config.yaml
n_head: 8
head_dim: 64
d_mlp: 1024
activation: "swiglu"
bias: "qkv"
parallel_block: false
lr_mult_qkv: 0.7
lr_head: 0.00562
warmup_steps: 200
final_lr_fraction: 0.0
seq_len: 384
dataset: "wikipedia_en"
MLP neurons of a small language model. Each row is named by its layer, matrix (gate and up: input weights) and neuron, and shows model dimensions 32-127. Each number is 128 + 32 x the weight over its row's rms, rounded and kept within 0 to 255. Numbers have three digits each. A neuron's up and down rows have the sign that makes its largest values positive.
After each neuron's rows, "fires on" lists the tokens most often at its 100 highest values on Wikipedia text that the model never trained on; "fires after" lists the tokens most often just before its 100 highest values on Wikipedia text that the model never trained on. A number after a token or word is its count.

L12.gate145:126151125073167112104129105156120154139091102150134117146112119168166132103165154194144095202125078153088133053129150086078110104139100088094073132118139112130099140095139084135160084126148102177091115149127062129125140158150134057125119131176102173161189143132142123104073088091149064146
L12.up145:108134061028155080173080121145145123125120078139158123129151172131121130075156124142127147148131058124154084026157204137120087046058144104093137096140125147151143133192132039123148102155141134167113103136091107107108160160148129101140119170140132174112130103182156110126066144122161144143
fires on: "0" 62, ":" 13, "2" 5, "+" 4
fires after: "0" 30, "," 28, ":" 10, " " 5, " UTC" 4

L8.gate640:137148127095100086101151079120155146165105079144141091162158128158104134104123149166121136150139144149149105189147133156129139125148142130144121111198110115134162173107122126075170100067098116094131127098110090100108210108104124165084155116121092132145155092067160124134116150138111162069
L8.up640:142107059091151103122075088138179151125126107078098138166144038114168108112187119104156106094112190134141063120108127091153157101158129142156087121122077102148154127093127078135121089163115090120159132148075165106155131163189136123121139122129146151099070092139118139131055129127128110139
fires on: "2" 20, "8" 18, "3" 10, "7" 10
fires after: "." 62, "1" 7, "2" 5, "4" 4, "8" 4, "0" 4

L10.gate25:132091124104123182132108157115129172152115152115144062081066116112126137065124159134133177103083137159133106110183184140147125136182087150136111070169111140072113143145076112124153138098175100175063166109098172145117136165109135104130109129098079168064193157118161122162106122124146113080
L10.up25:122157134124138156158146122117111117162200138131105115136072112156115158047078164141197099155094113180077129082109173106089113044161145109135140137147147170127179126134138173123151169097164132172054108131132137124161132042177121125129141117115119092131134088179133089139112118126121143091
fires on: "4" 17, "1" 16, "5" 13, "8" 10, "9" 8
fires after: " " 43, "4" 8, "1" 6, "5" 5, "-" 5

L2.gate525:139132164081098111076137075126110143115128183127051113132122132168130166115065133141125093168093165144057102110150144088100125083095123136158114112108166150168138076122155161119127135182118070140132159050101151151147103143110105083174099143142122118150194022124118126098134086100093080092
L2.up525:036117100145089203112117153197107175181103137112084083117100126157105114142132127119147127138112158135100088094177106128107107154124124184174110121108149125146145135159180106072141168071115067144106145090113163134116173154196150120082090125157128084146166112095081114150155123105102058093
fires on: "4" 24, "2" 22, "1" 20, "3" 9, "7" 8, "5" 5
fires after: "\n" 24, " $" 22, "." 12, "===" 9, " (" 9, " +" 7

L10.gate297:158116166163143130183081102207187173070096137123101113102125177176189140112214150141097122153114164161107155106141118110177147143060123125134102121077151144150054119143114150141122135195100090157072136151134129067128077096126106100113111132135156170085095114098096166092140119130138074136
L10.up297:123103120141146129157161104130168091148068165170120133110111196153142074136140097075085047148090132092110120167102094105078083157088167133112121124106120104085119120080093160120138112128174139082095086138222083092120116117102105112095163110097101170128112053091107188123061103111086114189
fires on: "2" 61, "3" 12, "1" 6, "5" 5
fires after: " " 82, " (" 6

L7.gate50:115159102068068152183166087196131123110084137136100107063154162121122129095148153099115150109138130176174150170114138135129125175152153117062153142132088079151144149106072128146112169118113071115099077110129089119111108175135134171131179156140121154164124145181118128188108102085102097091
L7.up50:162111131189102143115153106118153110167106180127161105164155121121075129153128174153097090129146156095184157106147150110173120148106145126095148136042129158084164165111126130121155192147170131106124179127165148079135138149188155138130135094102117148119140165122145140198132110086104110136
fires on: "5" 13, "4" 12, "0" 12, "3" 10, "1" 9, "8" 9
fires after: "1" 18, "3" 12, "2" 11, "4" 8, "6" 8

L12.gate641:173115085160156159133121120146138102179094117140063076100074137153111076091164119102115101119141158192130189091143079079156127085135180167103152194142062177106151120108110184191129113139103173157156133150121136085104149129132141132149185117163164115134105048146187101137180165150091134139
L12.up641:115131165147114124109132101141190154089154106157124123142115119090156058126133128089087106149077065163132155097068103097098135181141173156124149196179152131133163095098110106137095080130084180160131072153070128157122131140095112190133118125200148124143146110101203134168098134147153082115
fires on: "2" 100
fires after: " " 81, " (" 11, "–" 8

L11.gate495:118119139155080121117082132138077117122149124117079119129073120080169133108103123071101079134117131108129157078156073143115099158119121138169133079102107135159102167131150138122177117080174091136156126103111170128141098154119094121123103123140158124142093135109168110156081085113156225161
L11.up495:155074127157095113124155123166162122088056094155109118157131211092132106101145141110050094144099104105088154131078121107137122124126133143162053145206068107169173200100107140155145117091111111170097114127176111070121104184128153133121128103162117120146113135071126137180106117098157120100
fires on: "2" 76, "k" 6, "1" 5
fires after: " " 74, " (" 4

L8.gate939:138056135118070111154119112149142193039130098155096081123131115074142132136183186153180129102200126196108127094145145198100105098148167104160116110114122116114131116128111165076144148075071044151131162070149137167171091124157123095165079103116105171147187115056091093121099154094140117113
L8.up939:108167151136102177050159142114139164146124129118080097139023118092141100127175124091092125115163161170154109163137116178114102145163133120132147141119116100137188156111148109136183166161115072126110107211146121095097145107077159182095160073131147123098169153105089149168062095133195086125
fires on: "1" 31, "0" 13, "2" 11, "3" 6, "9" 6, "4" 5
fires after: "1" 26, "2" 11, " −" 10, " +" 10, " " 9, "3" 7

L10.gate459:148119136109131143098117124117129171102131126132112103169123143142132086142167133143180133160177101134085142204132163105128099087091161170105118129159092169111092114117059102136134145125106133097155149109056125155128195105136157180175168136177171093071161134174120161157136115179101161170
L10.up459:104101128142108105087110116096113177141132122130158155219157163143126123090114155108116152122134178137172066219127117108145117176080162069142139157063144101131110121158060146174055161107106083121128135080168140139185154079125159146080136085176172135112121096104103054139143091215136140089
fires on: "1" 96
fires after: " " 60, " (" 15, "0" 5, "′" 4

L3.gate303:198129168181122114188081185177112130137092146148115125084159116143159095209184138155153129065084168135181122096126139111137101119102101126153156036089174183134113118114127141075117089108176157077129146122200125132167111168129059139168187105141113146137110124100059131103119188163086100089
L3.up303:081111035159138089135131159120124111071161162104071136094151117161084109117098108130086168108063183138171142124153121116149154172138205167153076084122080140126165154091160099156174093161105141123178084086147149151108155121106092154175165128094142098093094117113149131181162155102094051089
fires on: "-" 73, "nu" 4
fires after: " " 32, "1" 12, "0" 8, "8" 8, "5" 5

L11.gate750:111143128117147123167092139123125132126164110106127124108114139163103125107112150073068143057154119104146126113121149119137135131105178107111113106141177150185136099124143159075174110153189160142101105145117092120111088121149203155140122038097080091084184144075165191174102083075140134159
L11.up750:078127125191103065164110148125084147129146107124143046103105135147108117101122132150112133091134132135128126128164130105172204149086159152154115127142137149154153121156128178147088130085158139110087164093113119185098149114140046172133124140154113106144160167073164148161144125116149169112
fires on: "1" 25, "9" 23, "0" 21, " " 7, "2" 5, "5" 4
fires after: "0" 25, "1" 18, " " 14, "–" 11, "9" 9, "2" 9

L9.gate900:165152154143098104141093085106170110118149098116076156091135163210100119090133136131100122125123137131067162067134141119160123175169102153135132111150149089140105117110114149098070123138087089122173166126138154167103126148099107138118113104074109109170150159104142166134074128083122133152
L9.up900:094131151156109100168187183163102208113123145124149127114075138126128166062139158123057125119155100123059117113102132151154109139146133114079155134130183145119144154165097154100093109146152153137132173086094093163134102122104151125145127138093170093115161146097151135083071143136141169177
fires on: " " 68, "2" 19, "1" 6
fires after: " " 29, " |" 24, "," 14, ";" 6, ":" 6, "." 4

L12.gate792:181150159158133169073193104136118138141147101148095122180170137145149114080156108128081120120163128117135116130096168103138145066180133143138111093101134111173089164099154152103088135136151147172058105155192149127127113106096074113216121127147126076155169057166089125137127124092108091129
L12.up792:078140148125127137113152162065129151117101091152156098161093158171089072179072149073118092096150158119105111130117157156117101168087127127117124112113141188158139180140076133097142120172112163151113079093181091142114151137120089108113126098123113162056167122155095155147101092122133110120
fires on: "2" 41, "1" 30, "5" 5, "4" 5, "0" 4
fires after: " " 78, "1" 5, "0" 4

L12.gate860:115112116126095122190154054137133129152065104083092152100083099163077141080169124131143131166125158149145116179152162099118102178124148149120165104080094049157094106144112157093122141087135100108143140139118118138110137120102114047123117157115140083132168158151092162190062130076110098131
L12.up860:122075174119178136142150139129174145137059151100111089116141121158074139129118146137075146127106186200096133144070161165070110137146096083103096099152100149168099129138139172124093111216140115163161114177119111152123103195181090103105118140135154138164079152150168140096148227109132093169
fires on: " " 37, "1" 14, "4" 8, "3" 7, "2" 6
fires after: " |" 40, " " 39, " (" 7, "1" 5

L12.gate236:104119106130118147107052172158127124092142172127113134134083096049156155134083130093172175078116136108115089180076081168085169143133090124154095112136087108091150105110063082078097113110147130109101120049046135172102133107105137146155105141124158154101093159108102162101110114100120136109
L12.up236:132160090160111087108183107142192201127096169117137123134138169079094107071116110182132122118165120107107091101114084084144087087180065123111105148111141096100095104128130147117177076091133128109179141076104091129128088103130140111103123102140174103097118117079149150136158088107178149117
fires on: "5" 16, "4" 11, "8" 11, "2" 10, "9" 9, "0" 8
fires after: "1" 33, "2" 28, " " 23, "3" 5

L3.gate297:119136141043156062080160176126176104122136131137139178066203123112144102174129100121093151079111175131101189096118100165107089141208105104105178082086085086134111149110172085096119114081109099105130052156127119111086123162064103153170147079112117153180108131187072150142122156142113113108
L3.up297:136143124169115119119153101127130130173193119140143128169162088099110107123105129120104128130099164128157137093159084112100097122082120134118127161044130088176096100137175100116117113106143121102086135097168117073075152163133099152173066175069188148128091086166128130133172129097097086114
fires on: "–" 43, "-" 23, " –" 19, " /" 5, " to" 4
fires after: "0" 14, "4" 10, "6" 10, "2" 10, "1" 9, "5" 8

L12.gate118:189074160130106162070128066129152136187148159087042127156112134118124147146122148123109104103122128172128180133142152163155175109062142121118089180130094106091123136114101104112155126084136123126100185086155159147107151165096167130163127128119199126118126132122115186112115127129079122195
L12.up118:124098115186090092102132144113135147124146151130152217144166135106135179177146120101070108111088130145077155104118087070168142100013122140060166163093138106135146097138156163141106172074156176124082129095050123124106056146114148155186155120085203105124133127112088143079142057042100092128
fires on: "1" 37, "2" 16, "4" 11, "5" 10, "3" 7, "6" 6
fires after: " " 79, "1" 8, "2" 5

L12.gate869:141145087126084169105126120090094138125096212069093138127080095104138118126182154157211115166084095166166132171112133117152175150192115114133102124145109138134122087117174086056103100141162177076108171076125094104168194138089132129126079155096084087172076077072075190138121173139131109096
L12.up869:148137147154105111078118153186189129109132104109224157166105176175103097118092117137160154164121161170106099108105160099127140074119091102179180128096175135124142147123134133109111135114102191150118158124165109127196115116142122153098125142100134166176137099128130130123063149135150134123
fires on: " " 59, "1" 31, " (" 5
fires after: " |" 44, " " 27, " in" 6, " (" 5, "," 5

L8.gate45:202108181126108137112146102147152107104150128143213086126127088116136158097126104115126123114139146121091147061167118068111125117125136104121080119163155189145184154122154097092130110174091057081124144081100104131072158163114141117086111148097132150061136114107115152097124107128175120199
L8.up45:183069150076125109088165102123120095141134079125127158111101066068203172088142139136147087080172138106156141119138172135103159094162108113157101119164107080071125131119126109099174104147071103070167110073145138148093104197154201133150120175161085105130160091173076107133102140116184115128
fires on: "7" 13, "8" 13, "9" 13, "3" 12, "6" 11, "0" 11
fires after: "," 39, "0" 12, "9" 11, "8" 9, "7" 6, "3" 6

L12.gate810:065127093114173111198099165116128107143135097136112152175153087224098178134078110135075121142124133144098127121147121089131123063140121127073096117085150096134111109063114179151105116098155106174079077097048143109148132110102092138178100090119094121131073159111179146115139175082147148113
L12.up810:068158174148135124164114130153128192111142163112115122111139113203151164068155131121108072134121159089067134138141166127135157137104077152092148149108163080149056108144087126133141110085133133184076131119099163081111137115158099122133128082129154168116179088108115130091141080107095092121
fires on: "1" 27, "3" 26, "2" 25, "0" 6, "-" 6, " South" 4
fires after: " " 79

L12.gate637:142053184100102157123143116163198153109080159107140128157122090177159171114206122136126100173106100140105074068126191115074096102129146157109096125165106131094122082088123196084127077113130160172112099090113168124160111171128164111175138134131192090109117099148175174160162117081196090122
L12.up637:073149154099148099131135142099065155140186074161100149173149118186136131074151154143160152132165142179143131087153163112119119120142080073114149139113112164166083117203126159126106129130066173106120153127097150153166078103173151083147070101164123112138156143092141095117130090150101112085
fires on: "2" 56, "ad" 12, "1" 6, ":" 5
fires after: " " 66, " (" 5, "1" 5, "9" 4

L11.gate514:102111153119142118128137115126165101149105122073135102156076126108129082148119095106088055151104117092063121139112124123109107161120148171137144106154143142170085091057118191127112163110065113166115116077066097090119097129116020125125095043087089139139079171194108123147096111143170100120
L11.up514:154127169187132138124208074113165153131117123215118161117141090114124129195111162081140129097113146115162156109139092143150046114131184168163143154101106092134133165138125143134076074089103134166122084106163096109113120191105112142072061091146109214106131179099146110156184143129117121115
fires on: "1" 46, "0" 7, "8" 6, "2" 5, "3" 5, "6" 5
fires after: " " 54, "1" 20, "2" 6, "0" 5